Weights of a small transformer language model.
Size: 9 layers, width 384, 6 heads of 64, MLP 1536 squared ReLU, vocabulary 10683, 24.2M parameters.
Architecture: RMSNorm before each block, rotary positions, no biases in attention or MLP, untied embeddings, normalized queries and keys.
Training: a variant of Muon for these matrices, 521M tokens, 7952 steps.
MLP neurons of a small language model. Each row is named by its layer, matrix (up: input weights) and neuron, and shows model dimensions 256-319. Each number is 200 + 40 x the weight over its row's rms, rounded and kept within 0 to 999.
After each neuron's rows, "fires after" lists the tokens most often just before its 100 highest values on Wikipedia text that the model never trained on.

L2.up72,262,192,193,159,203,221,205,159,193,190,197,222,123,224,136,188,175,211,232,123,239,227,231,200,125,235,150,124,154,201,218,199,144,189,161,263,159,277,204,111,195,225,165,241,249,254,197,194,261,210,256,193,168,149,175,199,241,234,260,206,228,208,183,189
fires after: "\n", " (", ".\n\n", ")\n"

L2.up1103,170,148,222,189,210,249,259,173,194,176,168,199,192,161,214,179,139,204,166,264,292,256,229,107,219,230,183,220,148,174,176,178,196,171,240,198,178,202,162,164,240,185,184,230,288,139,251,160,245,191,163,205,251,196,146,161,145,174,252,237,185,170,200,151
fires after: ",", ")", "),"

L2.up1438,216,273,248,215,220,243,215,230,223,238,194,233,215,148,204,215,205,170,205,264,174,179,188,202,220,164,227,98,272,172,193,123,211,148,178,137,255,183,195,148,155,249,219,132,158,165,227,200,173,187,177,274,314,213,228,157,148,211,183,174,212,148,243,232
fires after: ",", " that", " and"

L2.up955,192,193,143,212,222,207,225,187,229,202,222,152,215,200,191,210,129,179,207,233,191,245,227,175,242,196,160,197,149,208,252,131,219,210,236,151,274,266,198,162,202,281,148,246,238,181,177,117,163,268,162,240,189,177,228,209,125,107,86,250,253,173,156,146
fires after: " ", " ("

L2.up1461,129,157,285,175,150,159,216,200,270,257,252,209,234,154,186,190,164,256,174,196,214,203,224,179,220,171,217,223,180,225,206,286,213,214,237,126,218,188,250,216,225,239,192,165,226,244,227,247,160,274,202,247,280,241,156,214,205,173,197,182,148,232,143,174
fires after: " H", " f", " F", " h", " st"

L5.up1516,221,177,225,191,173,241,166,207,144,138,199,222,215,251,180,214,239,257,218,176,259,238,143,203,195,202,141,186,170,145,301,191,209,155,229,172,256,246,162,156,148,128,224,200,214,241,224,252,202,172,217,268,123,166,198,194,207,164,154,261,172,130,202,175
fires after: "–", ":", "10"

L2.up480,196,160,155,73,193,146,143,195,230,220,184,160,274,207,217,210,181,257,186,239,225,209,197,168,177,152,227,170,124,172,144,208,225,207,223,206,178,191,229,213,199,218,170,266,162,155,219,204,172,221,238,221,232,158,201,159,196,156,198,222,238,196,155,201
fires after: " G", " g", " D", " the", "d", "ö"

L2.up74,131,191,276,183,251,146,125,211,293,178,227,226,185,215,141,188,185,180,241,180,189,187,206,154,217,230,206,222,148,229,189,168,249,216,221,157,196,209,136,219,237,144,199,160,249,180,248,196,164,208,123,234,142,111,291,121,236,212,187,99,151,235,141,233
fires after: "1", "2", " Tu", "0", "6", " P"

L2.up1279,219,155,219,104,190,186,161,185,140,195,145,178,250,244,154,258,223,163,195,192,240,175,183,141,179,180,262,279,249,185,276,159,222,117,205,199,243,269,175,166,207,190,299,210,121,319,238,146,185,186,207,246,165,159,138,256,198,236,261,120,187,160,254,126
fires after: ".", "0", "3", ")"

L2.up73,221,238,226,243,182,232,222,155,218,256,165,212,205,102,176,259,148,241,165,122,193,241,242,166,187,179,210,215,198,200,169,202,185,207,267,211,257,180,201,150,169,212,145,194,154,221,194,233,151,171,257,207,159,240,163,182,174,235,225,184,189,194,206,231
fires after: " to", " from", " in", " at", " L"

L2.up1164,147,179,227,240,226,134,275,143,270,188,134,176,256,284,189,215,195,238,176,180,215,196,266,203,179,225,154,208,136,157,169,276,202,261,216,147,194,196,155,196,191,275,187,79,228,182,193,273,150,186,229,187,156,129,154,228,187,161,187,204,267,188,224,217
fires after: "\n", ")\n", " K", " H"

L5.up924,159,235,183,255,177,267,208,229,213,121,203,218,175,218,187,115,205,198,191,218,142,183,189,160,187,278,174,176,164,200,172,166,164,189,213,265,211,266,200,214,137,180,153,224,253,191,303,249,186,230,138,139,237,165,195,178,243,211,246,147,158,176,146,217
fires after: " ", ".\n\n", ".", " in", " the", " ("

L2.up1076,212,212,252,181,281,137,123,191,245,198,203,168,194,166,155,289,164,159,194,162,239,198,193,146,238,206,234,224,246,200,135,177,206,192,185,163,180,193,165,163,202,309,197,243,151,167,209,214,191,231,253,174,232,144,181,236,226,157,111,212,178,225,273,205
fires after: ",", " (", " ", ")", " used"

L2.up1264,185,249,238,198,200,221,227,184,271,228,246,193,217,174,206,126,243,213,162,165,204,183,219,175,164,235,212,227,235,256,232,213,206,276,213,161,213,200,147,187,254,250,169,187,187,186,302,232,211,177,161,210,181,158,210,260,167,184,215,156,194,148,133,169
fires after: "|", "-", " Total", " •"

L2.up1332,204,228,240,182,265,240,179,222,236,195,157,185,223,173,233,161,197,163,150,259,192,207,160,299,234,197,214,173,214,179,230,213,200,167,176,199,214,231,225,254,162,225,207,134,256,92,231,164,192,226,184,178,206,244,117,175,201,224,168,229,239,212,240,170
fires after: ",", " as", " that"

L5.up842,248,226,198,216,208,202,223,182,163,196,239,217,228,152,240,225,196,210,247,194,290,162,219,90,231,188,131,229,291,162,185,211,160,240,167,215,158,222,143,210,214,212,201,143,157,157,123,188,233,238,141,226,177,191,221,197,187,220,180,209,151,139,264,76
fires after: " ", "–", " (", ","

L5.up481,198,217,209,206,190,128,150,173,217,179,222,142,217,204,131,205,152,230,232,242,285,184,226,244,240,161,203,210,222,148,157,179,212,181,176,226,194,218,215,208,141,225,215,218,209,292,220,164,127,156,239,199,191,240,216,245,202,135,156,278,232,229,253,227
fires after: ".", ".\n\n", " .", " Some", " \""

L2.up34,278,198,190,204,172,186,218,198,174,177,225,182,150,198,217,205,167,148,171,155,213,290,226,232,181,250,217,192,196,119,172,236,189,265,189,275,211,242,307,156,216,164,249,265,81,163,196,175,181,281,199,185,180,186,99,199,178,242,180,259,269,156,174,196
fires after: " of", " O", " L", " C", "em", " on"

L2.up1511,200,194,175,208,214,149,168,152,150,217,188,203,185,196,187,197,215,220,214,201,219,197,190,179,178,175,209,165,150,116,136,227,240,224,123,216,160,147,224,144,224,152,298,195,330,165,174,145,224,223,228,234,193,209,210,102,221,214,194,285,248,269,132,217
fires after: " |", "|", "\n", "-"

L2.up585,298,204,220,231,197,228,223,119,182,210,212,202,211,163,212,260,171,233,234,221,270,247,171,268,209,231,224,150,168,172,252,183,206,162,189,326,200,229,132,178,201,287,252,173,177,144,180,184,132,168,253,180,197,227,236,202,101,183,157,237,269,154,166,130
fires after: ".", ".\n\n", "==\n", " ==\n"

L2.up1339,244,194,209,310,239,152,219,121,180,152,144,144,257,237,184,257,209,211,260,150,241,156,206,136,231,231,138,176,167,214,209,151,182,210,225,153,194,229,204,204,112,237,166,209,174,182,248,205,210,211,214,305,186,212,122,103,200,213,165,235,188,165,116,261
fires after: " T", " t", "T", " m", " D"

L5.up118,272,221,235,214,242,191,223,144,169,205,199,133,197,240,204,188,237,112,149,179,267,212,225,151,209,249,165,160,199,210,227,168,165,183,154,185,207,258,207,180,245,159,188,132,205,251,240,208,216,221,238,177,154,132,141,253,228,264,194,208,257,222,200,203
fires after: " |", " (", "{", ";", "^{"

L5.up546,212,172,179,131,232,214,217,132,270,235,209,191,262,186,193,255,183,206,181,228,178,218,188,223,201,158,148,221,201,219,235,157,177,204,222,283,225,210,149,245,189,231,219,216,187,230,215,170,200,252,199,215,237,142,241,113,162,229,202,226,230,202,220,146
fires after: " |", "th", ";"

L2.up1515,179,238,235,243,187,248,179,247,197,198,220,198,190,129,159,209,131,165,181,229,186,209,190,186,223,171,218,105,250,184,229,230,204,175,242,230,160,182,154,160,205,202,146,163,147,132,195,225,158,243,164,156,263,199,225,146,189,131,173,202,174,223,131,262
fires after: " f", " g", " D", " a", " F", " d"

L5.up143,237,208,246,165,192,118,179,168,185,188,212,217,200,190,133,219,226,132,147,176,152,192,184,230,239,225,190,227,162,231,228,143,194,234,218,259,185,195,80,222,250,223,224,141,226,218,119,213,212,180,147,242,187,222,151,159,131,190,204,73,208,188,154,137
fires after: " |", "0", "2", "3", ".", "1"

L2.up736,186,207,131,224,197,212,196,166,108,200,107,201,146,259,148,168,238,233,260,170,246,191,236,297,243,179,206,179,167,243,214,202,179,139,247,223,195,253,192,185,176,179,152,205,218,287,236,154,191,225,232,250,258,186,193,206,214,174,215,196,228,159,209,172
fires after: " t", ":", ".", " T", "-", " "

L2.up54,161,260,220,157,201,214,163,177,167,267,166,275,198,196,168,162,183,249,230,160,187,181,200,232,215,218,142,111,214,200,231,244,239,246,252,178,219,116,251,194,178,136,201,180,238,210,203,262,302,170,145,198,220,215,235,207,158,112,175,173,190,166,132,174
fires after: " H", " h", " w", " W", " P", "d"

L5.up1282,198,181,166,151,198,220,289,169,154,205,126,162,187,200,130,221,192,134,131,194,210,239,183,175,205,274,310,233,187,133,194,211,209,171,171,261,206,248,208,173,210,166,226,220,231,155,205,187,265,183,204,222,172,201,231,213,180,210,152,149,242,149,203,190
fires after: " ", " #", " .", " a"

L2.up395,118,216,245,156,183,181,133,227,192,210,197,196,229,196,167,237,215,222,242,205,291,183,204,187,189,249,171,121,158,160,242,256,252,197,173,141,246,145,257,183,235,230,121,123,167,203,235,167,150,212,169,232,166,161,204,209,232,154,158,167,124,217,160,208
fires after: "\n", " H", "==", " E"

L2.up1003,263,121,206,229,252,159,174,258,221,267,195,180,151,146,256,233,253,246,246,212,221,175,225,199,200,190,235,153,231,99,263,285,135,165,201,179,254,212,259,221,206,205,229,185,153,250,193,263,165,159,221,246,259,202,169,232,278,183,158,211,195,191,203,176
fires after: "19", "95", "00", "08", "20"

L5.up468,202,145,191,204,184,192,215,225,249,237,231,179,236,192,203,191,160,273,201,235,206,246,170,204,301,168,179,198,206,221,267,267,194,212,204,187,187,250,228,232,247,140,178,215,200,278,210,236,250,221,79,274,194,216,183,196,221,123,242,285,195,233,244,180
fires after: "19", "–", "20", " the", "After"

L2.up969,188,214,227,179,234,319,188,190,221,185,187,172,106,170,209,213,226,176,180,256,253,182,243,172,249,182,142,252,183,171,237,236,208,169,173,177,164,244,179,184,184,154,189,229,184,176,254,190,163,244,180,222,210,108,166,219,183,200,199,157,103,239,226,199
fires after: ","

L5.up1239,203,255,190,200,240,217,161,160,205,204,125,227,277,210,178,192,198,292,227,253,208,252,143,171,200,240,275,193,177,225,154,244,216,245,205,251,170,151,202,188,158,215,183,215,170,173,212,167,269,270,225,173,142,170,205,143,205,221,107,187,223,302,181,214
fires after: " |", " "

L2.up906,162,146,179,93,236,206,171,225,216,201,141,173,187,192,100,273,218,264,168,281,228,288,183,131,219,170,225,132,197,236,268,214,166,229,193,144,161,156,150,154,220,218,220,174,162,126,203,151,267,190,253,183,212,202,238,158,177,198,166,228,215,122,122,183
fires after: " a", " the", "3", "gy", " The"

L2.up499,209,240,244,242,215,180,204,223,150,190,145,190,151,233,228,136,201,152,126,182,221,213,253,260,150,173,196,126,138,184,157,204,218,207,150,235,162,217,304,185,244,191,171,184,208,229,188,151,102,164,139,177,260,196,207,176,256,132,274,235,74,230,151,233
fires after: " |\n", "|---|---|---|---|---|---|\n"

L5.up543,146,234,188,191,225,225,230,264,218,198,150,174,260,241,197,245,169,212,180,250,158,217,241,221,160,250,197,199,254,230,298,194,199,229,238,177,182,249,177,149,268,161,219,209,107,285,232,227,221,242,228,253,173,182,199,231,153,200,160,238,162,212,156,218
fires after: " the", " a", " The", " Smith", "9"

L5.up426,148,206,232,238,258,173,250,159,149,187,192,299,210,167,168,195,192,165,262,219,193,174,142,205,131,204,193,280,204,102,184,240,159,194,235,218,205,183,234,157,215,215,174,147,274,219,194,161,191,220,263,201,161,210,312,248,177,233,268,200,205,199,239,242
fires after: " |", " ", " |\n", "-"

L5.up1116,165,173,110,147,183,173,254,197,241,205,180,179,258,223,153,172,194,170,100,169,221,224,175,233,238,159,168,220,246,274,262,273,270,161,251,180,186,194,154,315,154,203,178,149,174,172,186,181,200,178,216,207,229,140,271,212,240,214,236,182,201,261,171,153
fires after: "–", "20", "19", " Qualification", " NP"

L2.up582,227,225,189,130,220,199,200,202,200,241,191,210,209,187,238,194,264,181,220,235,248,123,225,191,199,213,226,201,204,216,151,246,187,210,258,224,280,192,269,245,253,151,206,137,175,231,206,193,167,223,190,143,202,250,162,262,183,222,144,197,202,76,210,163
fires after: " a", " (", ")", " Total", " |", " as"

L2.up384,205,207,241,221,220,175,214,236,178,208,94,212,274,157,179,271,244,161,235,184,171,221,194,148,159,220,217,263,260,234,107,206,193,203,211,267,193,167,167,210,235,202,162,209,296,228,227,152,197,241,171,166,253,230,181,207,206,146,152,190,185,250,210,167
fires after: " Co", " co", " cl", " gu", " re", " Gr"

L2.up313,166,194,161,191,245,240,192,224,160,275,158,184,212,237,236,206,166,147,198,164,233,245,205,129,181,231,204,156,249,159,193,176,167,299,188,140,161,227,261,225,216,133,215,94,223,150,159,202,144,222,202,187,179,269,155,149,246,203,219,223,207,176,222,190
fires after: "10", "2", "3", "1", "20", "11"

L5.up932,270,221,214,152,220,211,226,140,194,223,165,141,270,201,150,235,217,201,188,298,163,147,203,72,212,172,291,149,177,217,189,185,194,266,193,314,174,244,171,260,126,212,198,158,158,135,219,154,160,210,182,197,218,165,195,114,168,264,135,215,221,204,189,221
fires after: ",", " the"

L2.up442,262,270,318,158,189,180,252,216,167,242,194,193,236,134,211,184,158,222,212,252,203,215,270,216,213,209,179,177,181,170,187,200,224,191,171,216,115,206,271,147,118,196,220,193,237,181,197,236,188,268,282,191,260,156,241,126,210,263,248,208,121,181,190,166
fires after: ",", " New", " York"

L2.up182,201,222,223,200,241,120,174,187,218,131,198,247,173,200,259,206,196,281,164,202,219,190,241,201,262,121,162,205,196,237,179,161,156,205,183,223,286,186,204,218,202,275,166,208,183,169,188,163,181,213,190,163,206,115,125,142,220,114,198,224,272,223,184,191
fires after: ".\n\n", " |\n\n", ").\n\n"

L2.up1077,198,265,238,184,176,279,112,178,190,204,219,184,122,188,215,235,250,142,197,193,241,231,197,220,240,207,213,165,282,189,174,221,201,250,250,223,213,232,150,121,149,244,216,172,128,181,201,202,159,183,250,148,187,154,146,222,182,194,236,179,209,210,176,264
fires after: " to", " in", " C", " S", " of", " by"

L2.up461,133,226,147,214,174,242,155,206,209,221,206,150,183,196,217,185,203,230,170,192,209,256,257,234,161,184,262,182,106,138,228,166,192,224,127,140,173,230,211,256,199,139,208,154,161,240,179,195,210,210,208,148,152,199,198,210,214,253,198,210,134,213,206,174
fires after: " the", " a", " any", " an", " P", "raz"

L2.up652,218,238,224,218,220,221,198,162,179,187,157,184,166,139,136,151,94,229,188,225,176,204,164,244,162,198,206,201,128,146,214,239,210,149,247,204,230,249,190,207,266,188,153,250,182,211,170,176,187,232,252,195,112,182,157,225,181,212,168,257,253,209,218,183
fires after: " |\n", " World", "-", " |", " ("

L2.up1431,93,208,225,171,200,235,175,209,192,195,228,198,198,184,213,174,165,214,173,253,232,200,298,149,154,229,137,104,260,183,136,211,212,167,255,160,223,221,178,283,186,114,204,175,175,198,185,214,210,123,237,206,229,180,245,170,234,222,252,191,183,175,179,266
fires after: "19", " cont", "ist", "ur"

L2.up532,230,173,218,90,214,279,250,239,143,232,203,235,192,170,183,146,249,186,177,217,213,245,167,176,140,175,225,205,253,125,232,212,253,182,219,261,183,232,175,251,241,198,228,145,172,141,206,216,228,213,183,165,189,144,172,118,242,227,207,248,135,183,185,225
fires after: ".", " a"

L5.up376,163,275,251,147,234,217,204,168,266,262,186,239,208,181,131,188,201,217,152,242,260,136,207,218,167,136,204,211,253,176,154,219,191,202,179,189,114,288,131,196,167,196,175,175,243,137,239,233,159,199,242,238,238,148,248,176,224,209,254,205,206,213,192,168
fires after: ",", " New", "19"

L5.up579,225,109,177,219,133,265,199,239,277,211,183,183,194,176,237,256,249,258,189,141,224,225,192,111,109,177,200,201,253,256,165,228,193,191,157,154,223,223,179,198,217,197,161,160,212,149,199,153,208,237,198,163,172,171,201,236,193,202,207,191,187,246,150,224
fires after: "\n", "-", "'\n", "|", ")\n"

L5.up1213,222,220,175,159,213,249,253,222,218,219,226,183,206,237,170,146,171,142,202,213,193,192,171,119,185,126,224,249,221,242,202,268,132,174,249,187,247,249,276,196,179,190,213,152,147,160,155,252,268,232,119,211,295,232,159,185,159,168,155,258,198,180,287,188
fires after: "–", "20", "19", " "

L5.up946,177,241,197,177,191,160,162,196,138,162,298,224,200,141,222,166,250,187,177,231,196,165,174,199,277,246,203,199,230,161,207,264,163,237,210,206,190,175,219,232,173,163,264,262,219,184,217,222,179,173,193,175,215,282,182,149,150,165,234,150,140,260,224,218
fires after: " |", " the", " a", "″N", " and"

L2.up96,237,230,297,217,212,256,217,165,190,265,236,322,173,211,214,173,149,217,162,223,219,278,190,196,201,191,238,185,182,153,246,151,191,210,182,195,245,203,132,199,226,144,291,224,208,230,205,120,203,184,135,220,165,229,210,197,129,278,201,214,218,196,186,217
fires after: ".", ",", ".\n\n", " Un"

L2.up1135,207,167,213,265,222,133,254,135,204,235,262,174,176,237,217,225,146,133,203,163,232,217,196,251,168,197,245,171,185,233,183,186,233,181,198,89,257,176,212,228,107,192,149,158,174,223,198,229,191,206,215,222,214,192,226,212,178,177,325,162,236,204,180,219
fires after: "\n", ".", "3", ")\n", "0", "00"

L2.up1355,174,193,261,233,207,202,238,266,206,185,241,170,190,191,260,247,208,139,189,187,129,250,240,186,237,177,211,178,132,236,167,273,221,164,180,173,201,213,196,231,258,204,260,188,183,175,223,227,216,186,121,251,206,229,209,237,136,213,282,215,195,218,212,170
fires after: "|", "\n", ")\n", ".\n", " "

L5.up789,148,172,189,218,251,187,223,209,281,184,136,233,277,192,216,261,232,216,217,239,240,202,245,190,141,212,234,237,227,207,204,139,151,224,249,209,181,177,143,181,131,195,234,220,195,196,185,223,144,217,198,235,227,185,161,192,254,242,230,258,181,228,187,150
fires after: " |", " and", "."

L5.up1483,125,217,229,257,236,199,214,150,229,253,236,170,158,197,222,211,218,275,186,204,228,202,169,173,222,175,166,166,149,181,183,134,205,185,111,113,182,226,158,222,246,186,225,161,178,170,110,196,183,102,178,195,131,194,162,246,194,197,196,227,256,201,234,216
fires after: ".\n\n"

L2.up1356,184,203,222,244,214,126,254,220,171,205,187,206,262,299,163,201,193,180,210,232,227,167,174,204,190,249,270,170,213,168,253,210,156,128,203,222,234,217,157,251,244,238,218,139,262,181,243,154,179,230,144,122,204,176,215,199,194,211,167,271,215,211,140,166
fires after: "\n", "-", " (", " \"", "\n\n"

L5.up1338,189,193,226,170,139,225,263,238,211,227,229,193,197,213,233,163,249,206,156,282,213,244,166,158,223,217,249,163,213,214,272,185,216,189,240,125,220,192,132,218,131,196,146,186,278,197,244,182,206,227,194,175,189,185,255,143,202,198,230,251,160,226,258,178
fires after: "20", "19", "th", "10"

L2.up105,229,226,193,188,248,198,286,193,242,208,210,221,155,70,185,226,153,196,238,187,258,190,217,201,163,253,269,178,215,199,206,150,190,212,237,220,188,164,176,132,228,92,221,250,256,193,193,176,215,253,172,196,244,182,155,139,214,233,189,237,204,247,218,198
fires after: ".", " ."

L2.up1458,134,210,247,209,217,182,199,228,238,222,236,178,129,240,174,204,224,208,158,200,265,279,233,194,167,191,243,211,163,181,183,229,161,208,106,221,149,209,181,145,282,183,238,222,229,178,303,245,240,245,175,208,220,177,137,177,221,211,161,238,173,218,204,212
fires after: " |", " No", "|"

L2.up1505,150,233,210,264,195,230,181,131,175,215,242,214,199,220,177,202,168,185,285,157,81,221,295,235,241,160,131,184,202,238,152,197,188,228,220,168,154,252,216,186,165,193,218,158,179,151,201,167,138,247,201,208,316,253,120,196,183,147,234,118,158,208,216,192
fires after: " G", " g", " cat", "g", " ev"

L2.up1247,209,250,238,314,252,161,226,146,199,206,139,175,235,192,217,224,260,126,223,226,224,185,237,192,124,181,242,256,125,195,248,200,222,153,174,179,239,203,242,336,219,189,224,164,238,196,195,142,202,226,204,269,217,254,148,221,148,263,238,203,173,172,185,124
fires after: "-", " Co", " co", "at", "ten"

L2.up1473,247,177,252,192,179,205,193,184,259,175,169,120,232,163,149,178,145,240,97,261,217,195,188,174,306,209,182,202,187,228,175,165,135,204,183,142,176,162,172,158,184,270,169,209,222,123,244,102,208,169,182,159,217,232,208,189,204,228,209,232,191,197,159,154
fires after: ".", ",", " and"

L2.up1215,172,199,178,188,173,183,268,227,145,193,186,174,300,176,170,319,184,207,143,200,231,189,251,89,183,274,145,162,160,254,204,144,233,165,139,167,147,201,131,242,206,275,154,199,194,276,165,199,197,180,145,156,212,227,190,234,221,189,167,195,224,217,188,137
fires after: ".", ")."

L2.up1327,222,292,195,205,231,197,289,211,122,250,167,271,223,97,176,186,217,224,173,169,221,249,261,147,166,175,173,179,166,221,172,214,208,222,182,119,198,152,241,139,200,204,151,197,254,213,163,203,234,226,172,159,211,211,146,250,216,169,177,285,180,176,165,249
fires after: "\n", " in", ","

L5.up185,175,227,239,178,260,142,270,219,279,189,233,215,193,149,157,150,189,193,174,245,170,189,189,236,172,166,189,134,208,286,179,242,233,120,171,195,214,216,270,187,236,210,193,180,148,179,172,143,222,184,242,194,242,201,227,198,235,211,323,272,271,261,199,183
fires after: "\n", ")\n", " |\n", " Website", ":\n"

L2.up333,135,271,182,156,249,213,174,159,199,193,195,264,189,242,200,159,262,233,208,231,200,221,219,152,238,131,171,196,217,187,195,196,276,204,231,220,247,140,289,224,204,236,163,179,260,182,208,176,177,195,211,179,210,191,184,224,216,201,231,242,117,143,211,222
fires after: " T", " S", " R", " t", " dr", " P"

L2.up204,229,223,177,199,249,133,219,264,101,290,156,194,234,186,201,217,221,203,204,203,243,221,157,241,196,215,299,202,162,213,187,213,222,166,275,149,229,206,239,258,190,158,190,231,201,152,246,207,217,179,258,192,123,99,186,146,241,229,214,256,294,221,121,259
fires after: " K", "k", "-K", " k", "==\n"

L2.up320,223,209,205,246,116,210,163,221,202,237,159,179,216,253,185,241,233,224,161,152,235,170,203,143,147,238,252,212,177,188,165,171,174,224,201,179,209,271,199,179,177,174,242,200,263,223,175,212,154,239,119,166,282,206,255,146,194,232,175,217,176,185,211,158
fires after: "-", "|", " Battle"

L5.up896,135,193,214,109,240,177,209,221,181,212,191,169,179,216,250,211,223,215,186,187,183,222,103,310,206,92,217,203,174,158,201,319,218,149,244,149,220,197,146,219,147,200,180,166,245,220,226,234,212,144,156,149,227,216,252,228,256,189,252,277,244,201,168,210
fires after: " |\n", " the", " on", " in", "\n"

L5.up692,175,194,163,193,283,200,244,191,218,233,190,187,229,214,139,220,226,203,149,219,200,269,219,115,181,178,212,192,167,156,161,158,189,216,214,270,169,160,246,199,204,244,212,171,158,222,221,197,230,185,203,222,198,197,195,249,155,211,204,259,237,160,245,232
fires after: " |", " "

L2.up284,196,241,193,155,158,127,193,225,209,161,191,227,236,121,135,234,231,210,184,164,195,171,154,150,219,189,158,203,263,179,190,125,226,277,229,256,188,189,191,192,145,213,160,175,154,218,221,203,127,189,232,210,228,196,169,161,202,268,185,154,198,118,195,176
fires after: " University", " of", " in", "ount", ","

L5.up1172,229,164,180,157,216,156,204,181,266,190,237,241,271,178,168,163,200,262,181,203,259,206,228,257,194,145,159,187,209,159,283,270,207,211,202,205,183,309,201,258,139,130,162,192,246,244,272,163,170,223,199,158,146,181,206,178,201,209,172,242,195,218,193,169
fires after: " (", "\n", " of", " the", "C"

L2.up570,116,242,260,191,173,262,190,246,194,166,186,169,189,230,192,256,248,217,206,187,155,188,167,147,150,193,226,219,146,154,210,275,194,186,201,210,253,225,177,162,185,189,142,216,168,229,250,202,163,259,176,251,174,159,99,208,131,211,286,126,168,174,203,162
fires after: " on", ":", "On", " On", " from"

L2.up1347,161,237,153,200,136,138,184,217,198,197,223,237,219,210,215,157,223,234,198,155,188,280,222,205,211,160,181,184,173,176,234,216,215,191,247,198,165,195,255,206,151,261,168,173,181,302,179,215,144,212,245,231,190,189,257,230,227,154,213,258,155,217,134,199
fires after: " P", "\n", " p", "P", " t", "r"

L2.up912,181,205,181,245,242,224,197,205,194,236,228,176,91,201,162,144,226,178,192,167,193,151,211,236,264,213,251,152,149,139,192,205,186,178,243,150,238,247,200,137,271,205,143,221,204,166,157,171,125,223,212,257,209,251,247,194,166,160,202,248,228,185,202,146
fires after: " (", " \"", "-"

L5.up1102,230,175,212,164,249,197,214,141,165,145,211,174,194,243,133,227,209,137,283,201,252,227,185,181,233,265,162,135,186,214,258,210,170,258,220,186,284,190,247,248,156,184,177,223,261,163,153,180,216,241,203,170,234,185,237,221,221,168,99,231,149,260,231,151
fires after: " with", " by", "==", " the", "\n"

L2.up344,183,194,179,175,156,190,163,144,133,254,251,266,226,255,197,180,207,188,168,241,165,200,132,232,182,142,217,239,200,231,171,196,258,101,177,176,252,223,235,223,251,235,180,179,204,202,250,192,228,165,191,173,206,159,210,201,152,160,181,239,216,188,187,103
fires after: " the", " Pr", "\n", " D", " The", " |\n\n"